Weights of a small transformer language model.
Architecture: no position embeddings, normalized queries and keys.
MLP neurons of a small language model. Each row is named by its layer, matrix (up: input weights) and neuron, and shows model dimensions 32-159. Each number is 128 + 24 x the weight over its row's rms, rounded and kept within 0 to 255. Numbers have three digits each.
After each neuron's rows, "fires after" lists the tokens most often just before its 100 highest values on Wikipedia text that the model never trained on.

L12.up168:148141115121154168118125097091178100137127134120136095146073133119128173130122116106115120125108101091122124132107068157135126103128148124109127100146172135157092101138141129159140156132101155165152104137152167112156115148113121135078171126092155131140171143139188123124127156136082111110133163125155148132119131094116172154123119107112142120168159115136132129142121114132161090109088
fires after: " to", " by", " not"

L4.up106:141143142107130137103106143111167167154113121155103140114129091102100082096105129155149138147126104155123099092119144127153092125122153108096157102167135144128129101135127122157154128188103090130112124119125140114159131112102147083124136109116173191155112125136203079108157109125136119132160182138170102135142153091095162125146119131152131099162134119104124177135103106135131129114111
fires after: " |", ";", "|"

L6.up720:107157128110137112134154117102115130114168130102131113129073076126127159146132129154139106128103153124089112124126107123132167110141118139129121115163119170147089142127100096152197154115137157157154119106096152125120113144162141151125144116121174154126143157118175108120120167124118174181159112105111130136099109138121166178107174144099142135121143156118139168103111104124110131105150
fires after: ".", "\n\n", ","

L11.up729:127127150089132134116072114109140109125148124151081092141111157089102153139158141128111138121176147100105119139152118147167161144142124144124159139147110131135141138130127150174127108095122129140111128150133116106173152146160139128105143125094115141132107127145123108114116121126104128171092133139150120115124097115088152147122109139101139145153139111134168093105117110165160138132173
fires after: ",", ":", "=", " Na"

L8.up232:091111144110148158134099117101150172124122119165135121126167102099088124135149138114117134131072156148136105125148128154110136068149116101138119103150122174121097121132152126164148147088166136124138096122128180097100122163100119143162154108138138143102120148118157091102111101139156122119124164147122119136175147117120132144118103078122129087142168122127120167131121109119153113144159
fires after: " the", "\n\n", "\n", " ("

L12.up71:109179135131150148165121069110139090154147145177146170113156104139128119102142173116131133132088118139171100115151169161161136113126137131119114104156170136126106100137114138101132129090092109167132137144081179112096119154159166141118156124159108141161145139151146091110126120116115134159160146095153148146096120130131146139111096134099134069127179126162126112120129098136123120098127
fires after: " the", " a", " \"", "Personal"

L8.up341:119141100102135130126174129121130157136133119128116098135136117136113154154129131155113097104091169109138118135128159135112105101117129100122108098153122117154118131080163147121129103119143148126165149146119146128130145154144136110124096099132109148139152138171124102113168117107128141128172145115138135103162115138122151102143141147163177126103171089117143142076112111143152158163099
fires after: " he", " and", " co", " He", " as", " She"

L5.up34:145117153129140128147123113110160123145115125143103132129149100143135119122122155120129153112124103122104131118122154178155102078132135147090083134115143119129132140127141125126131160110107095169127064130126194163161120142105101089105158107158108169119118138146137112135101137099121110150157169119105160130152120124119129144106118131088124120160145110173124151090162102140086114111130
fires after: " (", " \"", "/", "\n", "\n\n"

L6.up359:161108141125174108150104093100128114090118156098069096120103109095091104118125127146115116171116143149083106112149111146148126144097160130161103134119121106155106150123090076154160126128133166153164101132135159105154148121156146108132155117104164115148136155148121135114104161103140109086150160108160134136077132104077139118119164149087129137128148139163153143162115120162134117101075
fires after: ",", ".", "\n\n", " Preceded", "\n", " Succeeded"

L12.up357:149107121167158138136138137093159129138113130127106119137133121153103119122166140125133097125114144094121122119123179144173088172157098105125112153175136109121130169168178100154115102122109074123151124140087140121115126153176131078101156083172138100129113136094138131127130141107124091131145157135109149114152137157122149102094137114143119157179146147183073148161103107120154143079127
fires after: " is", " Website", " known", " was", " are", " to"

L6.up220:159097127133133159155133117123185153072177145130140133147137100116074134130158137152122167138089130118117144114138142128128100125109114087068138113178103152108139093168131117136128140113092162131147104146118121113153129115121106133127107126127094138098129177142161099152140154126074135154127139141118149091138084077086155126105159100140150124153159085142180126124142124159144119104053
fires after: "\n"

L8.up331:140131118093082129116118144070169106125131141125082154170170098111093090144126139135113123118121101114141114125157119118128123146138145165087133139116174105163107143161162148146134135130094121170113116115148146141117072169120142112143115095081152129121112135170143122143121181115141129141161182118105138096128132111090104118114137133154155113169143184095107138146113104146147113112143
fires after: "\n", "=", "\n\n", " (", "-", " |"

L3.up331:100131147114116087139145101110185133123147097118090130149186097145137102150135156123130136116094179134144113146124131160172102089124123156143182105079167136119112145127120102120145123094118103154114116120143137127157083129130097103120138098145138136126139126144171094089128126133144109125142153125130131130137122086082115146110181096134160066128125129121135165125100111153153144124142
fires after: "=", "."

L3.up111:125147125099126111115143095090131193129129174136130142138150142110132143123141134146122124092130117128163153136089176126151148064131139138116131105144133107124131103138160141107122122117139130159135078106107138072125139103151119142115153101121144141118111175145127137125141121116146157164168122118139115088112094144073119118169140191183109152146137129106131146119123123143116145184128
fires after: "\n", " =", " School"

L6.up690:177139168132128136181166090061131163110114123131143102111106112128104117121155141132154182130155080127130138128114127151123071148100109133123153111145131115156107131091126120113122130080116158136123097125104160114101151171136099108143148102149138103149129122134090145107141126140104114146135131139124136142090115062106156129151174164126141138153142122129148176146124101103136146126125
fires after: "′", "″", "33", "56", "°"

L8.up202:138127089115155167129074152136132098131133157142097096084101141142108124144140165193121123161110126117119147156136154152149103112157152121086134101139117108188101127177137146168156140125172121166154154137122142112130156126139129145135124116115128164124112147117117118163129114109117139137158105122168108132111116147108167143109082114101161145116176142132115132107131123134133127137111
fires after: ",", " but", " and", " |", ";"

L3.up630:159139113121095147183108124109115150130152109161099140147111114140115128122137188153101121133126121115140136097143154153109097115089098139091134142081165120146112155132137120118128108120140139153112106123147114139144110101165140079110150140155139129154122134173154123130116130101139101124190189098128135108122104109090116144100164133151153116137136109150104148149090103146139186131139
fires after: " (", "\n", " \"", "\n\n", "=", "-"

L8.up540:133159134087122148073167143100118095092114189131095098114128167144103144117150166135127126072144111121145125110142144136122122146144119089092129154159119114144139107115161117128149149135093150105141160124088150150107109135097145077098119103101148098145135153165108116105168117161105106161138112134157123113142108144086143100144111097109158124103140114146103106170135103062134121150116
fires after: ")", " is", " was", "\n\n", ","

L3.up494:149149129105127145172075111135163148116158117142131122169120130152128101103115135144131120131160110121099145118170161142169145067167091100126143091101066139125118112136152105131118143106128114160149093177144123104157154134115161121115169111128150162172122123123130116075123102094123169123160125130159126142077121101112162170100119122126139138120139128115146153168120114138136139106111
fires after: " \"", " (", "\n\n", "=", "\n", " |"

L8.up45:130129104140130120137112103130178123144142141129135149136125151116120128067140131113132123138101146123128105111108157191107147082134116142118130136093147173113103112142119094134136152121111078149118087113158146102099152116141128140116134133101136145118141177138165134108072112158136109111148168126150151102124124133110140162162122132137153046134165162081163139161098120120133104157144
fires after: " of"

L11.up217:163096100114131197112100117160140083139129150126128140116115153083108128120145121102117145127190116137076124163112163166088099178094151132134106096173120145142113115105156142168155136121150122110146097113118110140167153141144137095126128151127136112142091133126157079136119137139118115121110124157138178119160155121108120131161143137123173107137111141161079137108136104119133093123153
fires after: "M", "D", " m", "H", "T", "B"

L2.up174:150141154117130161158093107114122115137143128133111110167142093116115094120128155139115139149131135099112108096162135172143115118120138165091094147115160184144153128161141142127126115124156122157095119146123159124176131132129138109093128090154158133158097138149181136119093130125130124127173158093108160129108123108095159162164131150129120157131115132148101158171127101124082201091125
fires after: " (", " \"", "/", " |", " s", "le"

L3.up517:117141097137119136148167085102117173128125131116132136153107095124142147149121138143132128073130135104104109102126160152139109094126121165105121112133105091117140117151150149106173109091166133103150119106091169101140109107196126135124187114139123133137131133143111133086158107078142149107162123125133133144110094066115120136106148170123121156112149083146155130130157111144140109160124
fires after: "″", "\n", "°", "\n\n", " \""

L13.up747:113147086119112130119140069119141182104106142118131129127156150149124128155142112140146131111140106134122109143119137180127150156111121117113134107183137170144126109153186119151119141127126091133141102130090130112153114126168125115119112114071198139098127140132146136153160141099094117127147099190147111150135169124104160106132132111165115131101136118123136145151128111116105115114139
fires after: "|", " Hu", " Q", "ian"

L4.up47:133114151138143131121098097073157128132134117134112139149168077126105115137158136144148187114079136130123125107126099154123123109095110118150116163143100152129137135161140137133143142135096172165110148140128172141151118144129122101102108099128142143104105122143120089090115139125105060095162128107159129154144111118057159147142138096101114082082163140133110154118109114083127116135152
fires after: " the", "=", " a", "\n\n", " its"

L5.up204:187152168087093111148144115110153107098104154153167120139154161135087111115123160099138184141123125130128123135088136150145124152095091142125109128089149111180154119122134115081108134098118105139107133135152139092141148150143100103129146131141177096151121151142135163115141135146118096148157140091091116153107069125100119154119146151099126132087147109085116119124127111099141142149120
fires after: "°", "″", "56", "67"

L4.up319:136139148126090116150120151132129140152133129122147091111152106143102155155146152128153178108097123114146120109130107164177134110111144112123112155132151092117121144145122120137107158142105109154074123137106126133117114112126124118089101077103172137151113121168115129141143112123124034157121118140113152074129098130063117161108116148122140084091170124153140105092153107145136122210133
fires after: " (", "\n\n", " is", " Play", " located", "u"

L9.up12:127138134125155153121137091118177101104110135114079170152175128124100150096116103152112117134136136108098104087143131155145087152140126131094138116171118095139105156101138121140125141117131130163130122163144165121155117111131140138128095113131171107143098140144116087128170089121122131131124123145162129115101136104082166141127132166092150141149143152163136164104141110151101117119127
fires after: "\n\n", "\n", ".", " (", " \""

L6.up185:163128142118110113123083135110162085121129125136122147139119138135122090114127101136110128159133129105124120064096103171154146113119146127138125188107137130124082097156107075154138165142137141145089137114130139108150176094097121122144151123117125147087140168124121048102099115105126098141141151116148156151124144093143165123165175127121151102121177142126129126168110123118126122112150
fires after: " at", " of", " in", " At", " from"

L3.up302:157141083114138131146110107074168152114125156135113124151095103157086127114137161121150122128110129114146095114115140135131099123098131122103117164097155168163125136166097079101136141105161119157089138092139178099120120148102147090132142072138195123149123143165115111109119174129130084146126155102143106143131124144091153167163133102114136101126130104154119100105106113087129144149127
fires after: "–", " /", " (", "|", "/"

L12.up210:076159133112167124125106110095153139124129175104113088129137131072101106158160116173093135158176173131119125114145164120074111140135162119143141098203175144126108140129141131147141129152153107131123120110116125109130127140126133106133129099106150133110095149127149097180146127135114103152125118107193134109113128128121180153154105150102132147118123120129118160159138117167121109138138
fires after: "|", "-", "M", " as", "B", "So"

L11.up619:164157115144168121098130123146140128147119134142120157141085144128137142117117123097087143130119127140094079123121096144132168089115111151086143154133148133163105151096124108137176130149146150131139105165153195151141097143143126165118140097138169129132127207137146096153092174120075112170134131122145117113100129086120134138122112143116144132115159125129159159144170126116103110150107
fires after: " to", "=", "\n", "s", " who"

L17.up116:129159198143116157107111151121139147091122118126098111109101100086161126072146120102133135110123137134130143105135095157150113162135152169115136128147129101136097160113144102113126128085115111120078127141114141068177126118117112120115121149111157143116122159117135125123126107134112090189128117142144126132093155102108153142122154135124192132155144119114161107117119103136124119081140
fires after: ":", " |", ",", "/"

L5.up557:141163095085147106111112109075151159131158149144074138138130136148127096123113112151117114121082108163130061160149113112157100123126180118120128118163130130125131077131168109128147124185098123089157127077133138122124125170118122108126174085065146142130113128134148092107164141106113127102146106130165138076117152130099124097114117157133120129149164117162137163144082115180158137102135
fires after: " =", " |", "|", "="

L6.up615:116119097095165142140094132083178146138170124163078110133138152074119121106138141128092118125100146130103135144145098173115115114169125095094138112200113164110122075166165116138117154121118114149107110144130128093161119149133137118147138106119135155117114173122154129150111147164142126130134111158103103133126170143105170151147122113093134134104150126152130125146109108125160093125111
fires after: " |", " as", "\n", "|", "\n\n"

L2.up526:120173131128082115147119107103149137100145120139127145111138110121087084157168166106139143099114160143158131133122123147127112109102084103134146121097151125121099139120110087127152170102146150168126139130107185098135101172117092091131135110204160110153123141143152130093091111118123124094141156062134102153119116094113157134118172125143139087108153125140125166111081111111147136143127
fires after: ".", " /"

L3.up46:123169095107109128128135067124144134107143135148096129119165142089119097121152107153124120134100109160086118148126139128119111164153102157102161129156153163113128114165144149093148093108162124105134079089103139147146168159160050132151131102137135127060151145145134117137113134090136155140160121142149109086106122117102134140136145161127116152122134099117166138151126129145130130134114
fires after: "\n", "\n\n", "|"

L9.up166:121141139123120104141092100123156124123167119121075125142162108119071100095121157151146121159125101121099090104142134183136109093130146106114109104138138116117105149144134123129186197140092112151109099117090136129129101094073164100123146135153164134117100158137164091105120103098139104109153139107180141079140189142085155126123136088114139089116119123132099168108136118177123132101159
fires after: " |", "-", "=", "|", "\n\n", " the"

L9.up603:120123103117115120149138109099137145114141159110125148089153138153135096080093105114112129124124123112123116118087111115130104157138132179113113114133191141133110161143094128107118106134135118133179128146120112169137148175096116169148179135146160123097117133146124167109156148091105155126181097097114097129133132112109106127134172152102156169096155146114124162146148109110140160130144
fires after: "-", "eb", "s", "{"

L15.up612:115160154097110143155143138124118155118100135140158119116160123124116117092114169110135092129116136113146160127098114146123112097150160159126127115152135089147111166087144139110111144130120127140162155124059135118136141129081122102147131123151137118154133145157121116110128070097124120102147082142089101124137151135089155082112122139136174160129175147089142126115131098104152109091161
fires after: "-", "°", "2", "{", " ("

L11.up455:171081145099149114133098115120146110175110132102106153168101103129093123091125134128157125144109096165120111143106099141175163086103115142111124105135152161129115093125096073156151134114121141115136132125104181116118133072137135164090101137096118162127145153159129125145091109119146108144103140137141186111142116141129136159168106123140122080112146142157138127109123116110117114153180
fires after: " at", " the", " St", " of"

L6.up645:127091111134124153168110110081180122179131151069111133150133116090082133097130136146125132127073167148162103110106118131133157085103113148131124136125161123170128135132088110107178131100105104154140092149125122125165113141142152102108153133149111199143143147158160160099121133138136084144175132109146155118105132117125114154165111139116111138112124133079139166167117122128088163157155
fires after: "-", " the", " of", " following"

L2.up335:109140139063089128138121106116138131119162117108091157137146124128131100108127173091143120068137152123116127118118123135167170079142140169119145107106133127111139075121158097109127140132159112181133111143135109149129097179112128113134187149122130150135159131152155118081111147144091157109158147130143154096134124145108127150110115172126179107075128183071124126164179110112145160124162
fires after: "=", " the", "-", " of"

L11.up396:121161139105117148120095090096174076104166148092082100161155145104097128115144149129076116119158123108143119106136155168122117137140112114139163109163086157171130134132179064159110126110099088123122113156151136141125103140104136094097118099111119125115148105139113141112138103118141129135126160134121146095147053159088108092133103135132121124112131174140160101129123124109152104129134
fires after: " is", ",", ")", " was", " a"

L3.up488:159112078101129183155144115093159135127111140136126119114119142142128092134162142168110129075145145114180142111102131154137106102088123141134118148098147109154109151146124098087119126114152153170129135143140134128148111168110109121124137084107124175143122144163101125123133148099108098149145151123151119137084121130053147154162155141134114111126152122110167118135099116110146123180100
fires after: "–", " (", " in", "-"

L9.up287:145151099145139189107120101101140095145073141147127179161147187144114181146112136133083137090124110143096129117129104169129121087107127122092134100150161140136091131152113118136177164110110145102159107122154130149179110124110129133104157123135174152149164142143194120136122156114080119119135202103126120139132139085106117143114180108131135118120131105121151126125114108137142103100096
fires after: " to"

L3.up283:159130106146125137144117091104153107128158120127121120146112102125107065146128127129153126143071167128120089098120081182161066099143131120128137141126114150106120127165126117115142133111129132099125142110157170118133096144108145129140161076150150110124109134144177118096116112109111135155131128130148180112084143098062202169121154153103148122128129105127130140159128107085174116144117
fires after: "=", "\n\n", "\n", " (", " \""

L3.up322:139123132129117141134119069117100147100119174132164162174128126141097114130139166142118109101112129150166145135075158120153151111131147148113141142110161144102135140156126114146142112117106076145100125130084089100109124095154092105133136144153136143172130174151128093131115110124131120100181150104114138111153103116102128128172154127178160116078122098089076143089086112128162123150117
fires after: ".", " ="

L11.up137:135179125127126147125167129092182109109108147109145153140121094105113132141122105113127132105090131183093110102126132155105127073096094094090103100154138189111090117100130123170157145134129139119116150147178144150117125145095125150168140115136134154108137149120174111121134161144125122156125157107139137163131133115118123145121166178133133098110143123124094117140103117163138109113110
fires after: " to", " can", " would", " not"

L11.up154:127125145148102137104125162134172157114118170131156055126165100126088080088135168142103177151114119118148154111118138152137118149106125115121114142180097100167131130141146102103134149162087098123103157083084144121136098119116131121114139141111127145141137165143160145124124116150151075117151110143117140099081122156120181122134111160150140145152160129113128116145101096145127121137129
fires after: "-", " (", "Personal", " known", ")", " Succeeded"

L8.up264:112110112099123112153162120083119144124105151100110128139141147140154107104115127141105165091138151117148127124107131146180111120128097125098159096113140145116110111108168088128165121183160142118141096146167152126169136117119118118114115132112115183146117132203142130119116100103111112148155155156125149098130098137114151137162138143147130114093158146146177131124068116118119178144154
fires after: " can", " to", " as", " could", " and", " is"

L17.up49:100180122145155166072162103144137169101107144091113170167117149150143124130119115148165125108113154182153120108127125120118117168128130139131168107141161134130093158112110134151098137102162111106152115114136122090146117091144178136140167101101106136117157144138106195129140121054138124120118067092144154115133132140115152119151121091146138137119131115122115170140141108097113114157093
fires after: "|", "-"

L8.up278:152141096114069131144116126091128179079140173129145107176108119136112149099130136143132169094131114116110160138128137172145102161163081129103137144151133158135105089142184099147144154125150142116092121114096132140174121148114138111105126121119175144125111154110142129160104131144133126117162115146106093097117134105128196125142118126091129138152155149102141110155162115106107141131133
fires after: " (", " \"", "=", "\n\n", "-", "\n"

L6.up512:114153105116159173166137130112123120104136124147144151113092096085120118126114121136147180146147167115099082088143124158139089123137106150101108130204130148149128120129089145171140135151109113178164136154131136139178110127115116099109109121137175166119117120128144111126175147147127099166112103135153164096107149088078200104186151134107134124131115108150140127131141098189126130107114
fires after: "\n", " (", ",", ".", " \""

L8.up363:124148096079122183106089091109140165071178143141113113132102133153152141137131140144113127120154138102154083113122166119142080132106119088081123166181135160134122133143124132122141162099138149104131126147043157115119133134104133108128142114117121162122090142178156136145189114141155120134145111129117175150131146102131171131124109146151162129147116099146119127136104114123149121136126
fires after: "'", " Al", " un", "pre", " ("

L8.up708:135109141133138114184152133127119116139128136143106143157115125133141111100151136150066123108159150124108091107144195130114115135151126152173119146125131116138128130132135146163119109115141085092115132128146131118165132098138137135105131127114103136115130134149093086124140115099140113113158161089138117137146146103096123130106150098097127126162147133149134125103122100150112135131180
fires after: "-", " ad", " i", " \"", " (", " a"

L9.up58:123107145129113104113118124131137109128170180105115115124123136106098158044108163126128118131118133094158119141194116130117145131138097144134117112149093142146106101135134093171139131166106154180157142113096144106105097109099124107126172113123134069161136176153114131105107151104139170102149118098156124089089111116094130115171163127154156136088139118116116153103136121122149132146125
fires after: " |", "|", "=", "s", "-"

L12.up705:062118141166127120159185123095122110103129127137068146092099120109154171174159153136125159102120166084143132150105169204146163145140119115139118075127165119158113125122144119083129165080137093165146114123138140094148148096138106134135148148155134121137121123110163144096112150145120158139118117132095142120129104129128133105168136151115109102161132148109151143116153107120129108163124
fires after: " the", "–", "19", " a"

L5.up567:158120122095128105147098098114151105112149117134118140137134151106126107110135134124174123101086149147114128135123094127163129087139125137140150117089089093109122124140129104158172151126143150129092110123139088134121100141130172142105146118159125142120127154142154101102116130088117132129179121134165183131099105100104136132110138140134170137060119143125167126158155124113174139114146
fires after: "=", " \"", "\n\n", " (", "-", " to"

L13.up636:147123143096098124150094105115152153105118120181130112160143114130131087094119123115114129103070106119135126111161106129130133123174090155090130156166170155123110104145158090141111147106086119136110124136122156166109107137125126121145147095084173128105128141149131124133124132114136152131122138184143139135153132106099189136088122101124169143173118137129110125153138111123149064094140
fires after: "=", "\n\n", " (", "\n"

L17.up128:172140093147109145119092128104128150154128120129135121069151127110107119129126153147115108095090129143171124113124136119153137114148128188112132141147103139122121138124164125124143148115113136116109126141083128133100123097142182125126175131149122142151143133147139145075160136092155075169141101145121120112095109147154180149149162172106120164163133121116141158140110110147116110164089
fires after: " |", " on", " the", "em", "On", "obe"

L8.up616:156153132052081122123117117107150144116150131104155124126144125085137118091142147170126152122135111116144140121111133106159138134114138130129114164162102078114127132147127189133166098149149161125137114081132133103134118081150111115087107128113134142093106158187128130146124133126119165169112106139141149138084085140113190111122142180129112132141129164149143083118145120133135139147154
fires after: "\n\n", "\n", "=", " Year", "  "

L9.up489:126123134144119136143106118098105134114183141172081139121120149102139084129142188143045126147142137104131127141089136169142136138102125142156131134154133095145130148122154161151129136100091136126112087187144102121132132134129120096108119104149109140107140166130113183078114174095115099129181112098144120103147090099121145126132100137109120141140167085166100124098164130152115125137112
fires after: ",", " one", " as"

L8.up426:113166138126091141151115119126142117119106143166138094142106139134117141141147183123164161095092136137178130086128168163180173133133099092079109133118168143162067104144144119126105186090131118146110117117139151124112106131124112141115155106129202164109105139123171140135095144118117098151145117140118089128097073154128151098147137126070154098124136104140128163087123126170120135146093
fires after: "\n", "\n\n", " R", "=", " \"", " ("

L6.up429:126093076105091124135091100091142105112130117119113109139159143123100145135137159142158149073120115151103122085111131128175113148110106109119110091134120115167097122113144069140170143152119134115106106136104158135112139144147157136104116100124157153119097146125129160166142133107158154128137120155160142133092110137059159156119140140108121154123148097110140157153131124143104135132077
fires after: "\n\n", ".", "\n", ","

L13.up518:142152127116146138116143085104142104074103142160089126143174090121114106142129155114114160128066129114104136118160110108112103133096140119127093093153137111111113120124130084122153126131111131104153094089155162144130123133124156111122121077115108101118094158144140112121143084101140102137188103135125121122106136115124169123116141163128136120150149130154130150110127105144135156118141
fires after: " |", "|", "\n", "-"

L4.up14:119125120117140110128143060088170199079142147138168139133159139089113097132148123201093121120131077131117148135098183150161094097110151129105137136163090118139130113140158126079118124108122137111118071138082147117106149142133111139148127115135127182097138150154103115117117175121094145109125154156116134102117113106084132129142168128094124134143132072123152181123118129135117125135126
fires after: "\n"

L12.up398:150141093136126138112176124114112147122078160109142171146118182125131144129157124117078133079099120101126137123158109181145122133119140122119152139099174153152069157111184134140143139124101150090112129148135126143163134127111136120118114108142137160144195151137135129153094121135097099120105159117106137150101132080124147164123153127110125092165172136142120123097142110124143082147136
fires after: " to", " can", " would", " who", " not"

L8.up68:132127124149168159139120087127155082103144152186096090112135130091112087146167181165100113113151133092100119115084156140146110163136130090115144099166109100172093129150116161168144138123147086129104088114129152115134135114113145112101123126141112161102091152123177156106147143129128099149163155124185138101099125116110130153172108164076120112126145094131138112101156120176138123127116
fires after: ",", " one", ";", "4"

L8.up6:117120141113119105097140174048169147145166154125099117138119124127119126137121133124100102057144084150121126153107147139165100123168101126146115099158135122140144150108144119130139153153100096144104121159109136142102108139089132091120117089153125113089136134131161122086147119152133098141143163176119140080128143139103132099175127143150089151159156081170111125107097112088153125192148
fires after: " is", " =", ")", " was"

L2.up130:116140125105143093131131124126108198117126125123101143087115083132092146080096117123128133129119125172185110137139134126156090065105138089141156114145141133129108130131121112148119110165080162124139124178107149149171148149144118130137084123132128211103157110136155097116163128100145126074178185122154145155114132118133141159152129122127125119154176081139120140137109114098122130104145
fires after: " |", " 0", ";", "  ", " 1"

L9.up135:171135149103121128114101097101129137131171169113086155111092105151125124117149124160119160118143159140107128136132151151191150120141100150129109125118154080132140142152078107108172130078145084121096108144096139110145170114140107118094125135128127108148116131139139157078103140084128120074162123115126152135087156111127128135121102189132125152112145114117151136176149123157145154144118
fires after: " (", "°", "″", "/", "  ", "="

L5.up46:146101160074166154109101104094165136133130144139095135169114113116124079113120111100139133121134120125098110124151144180144098106142150161089127111141150144145107111135094120160114126135123137136127095125105135143199102152118123097144151099093139168151100129159122095094157158118129121129180186140139118134145153063110126204137120115120128146153156166090136134133136099127139123104151
fires after: " |", " (", " \"", ";", "|"

L13.up647:141129112164128120161158095123159073143105127144152158141122085108136123142143135128123104086081141101125098126137133153125176114136096144094127166157165148155086148151114133104121156073137087143134131171119153170121131126095127104126154125139134175143142145134143122137105115141103095156131094136121120136084142118130156124141099155111097097127115111125065139139147119127142110135153
fires after: " the", " a", " A", " an", "st"

L13.up70:090095140143114163188136100116124070129094142147117111115140126124139098093143154125124088149118173132180133100129138126099084095130143148146141119155146118138116135140124117125118156116120120140129132129134149128131134158103084122152109080111157140078156129129162098105136127146144122128193132146115127130143135115134125155127096077152183118117148145079110095140095131165129120142147
fires after: "\n\n"

L12.up262:154146085123113116153135098093156140119077145140127101076135096138103097093124139128103116123130118099121119091155090153132098145154150178153118087172110148138091105130120073153144125127091161134164155117138148151119117156148128083122185075111151145150154158086133137083146139063139140144167148147174149111161138105120128131089159107137124121197152138115129128118117122131140122124118
fires after: ".", "-", "|", "\n\n"

L8.up86:137150141091144122117141171075163120151114164128123137107146104127164078101141174119128108092106162104148130130169166146152098144137113140133090147141104104136133096127165129137133115143091100162177136155130143154131094111101129125107172077100131114131093123153107162110142150138121081148161140132118141099126126159105138121111150113143140073133139152149076135087162099118131110158123
fires after: " is", " was", " (", ",", ")"

L9.up344:103154141121123171120114099107149136126141162140102133154147151098123116155111153152122149131141130147147135149162110152128153091148134155115106136188099116110138078095132088117126145161107070109112100108131141097114154139114141148050139139106117140109118172148137170088114097136098128117160123154147133105144082129074115096147136157152124124137149087107133112113124104142095121167113
fires after: " |", "\n", "|", "-", "\n\n"

L9.up697:119101144107131154138139107118123107085119139116079111131134092115121085082089146092113112141129156091136114115143091138163125173142119143141095094166119146136105113095146102138159138126144144166146144118104161128112122127129147124144152108132129107092100161148132115095104125096134175147182109130114116118108108134123159086147217145120150129154163132121094185124122124161145119117125
fires after: "\n", ".", " is", "-", "|", "\n\n"

L6.up21:131103119131149134142145136111177181093117158149147105148142053129139114170148113157076119127117110093123130111123168137138107076147137116099124153162147141144129109140140135127181127101152096137100144136136173078104152152103109101126148113112119186127111145151095108071136156108105116145142103149110099144092128161100154118135180109144149164120144117102135159150124123141126108147154
fires after: "\n\n", "\n", " (", "-"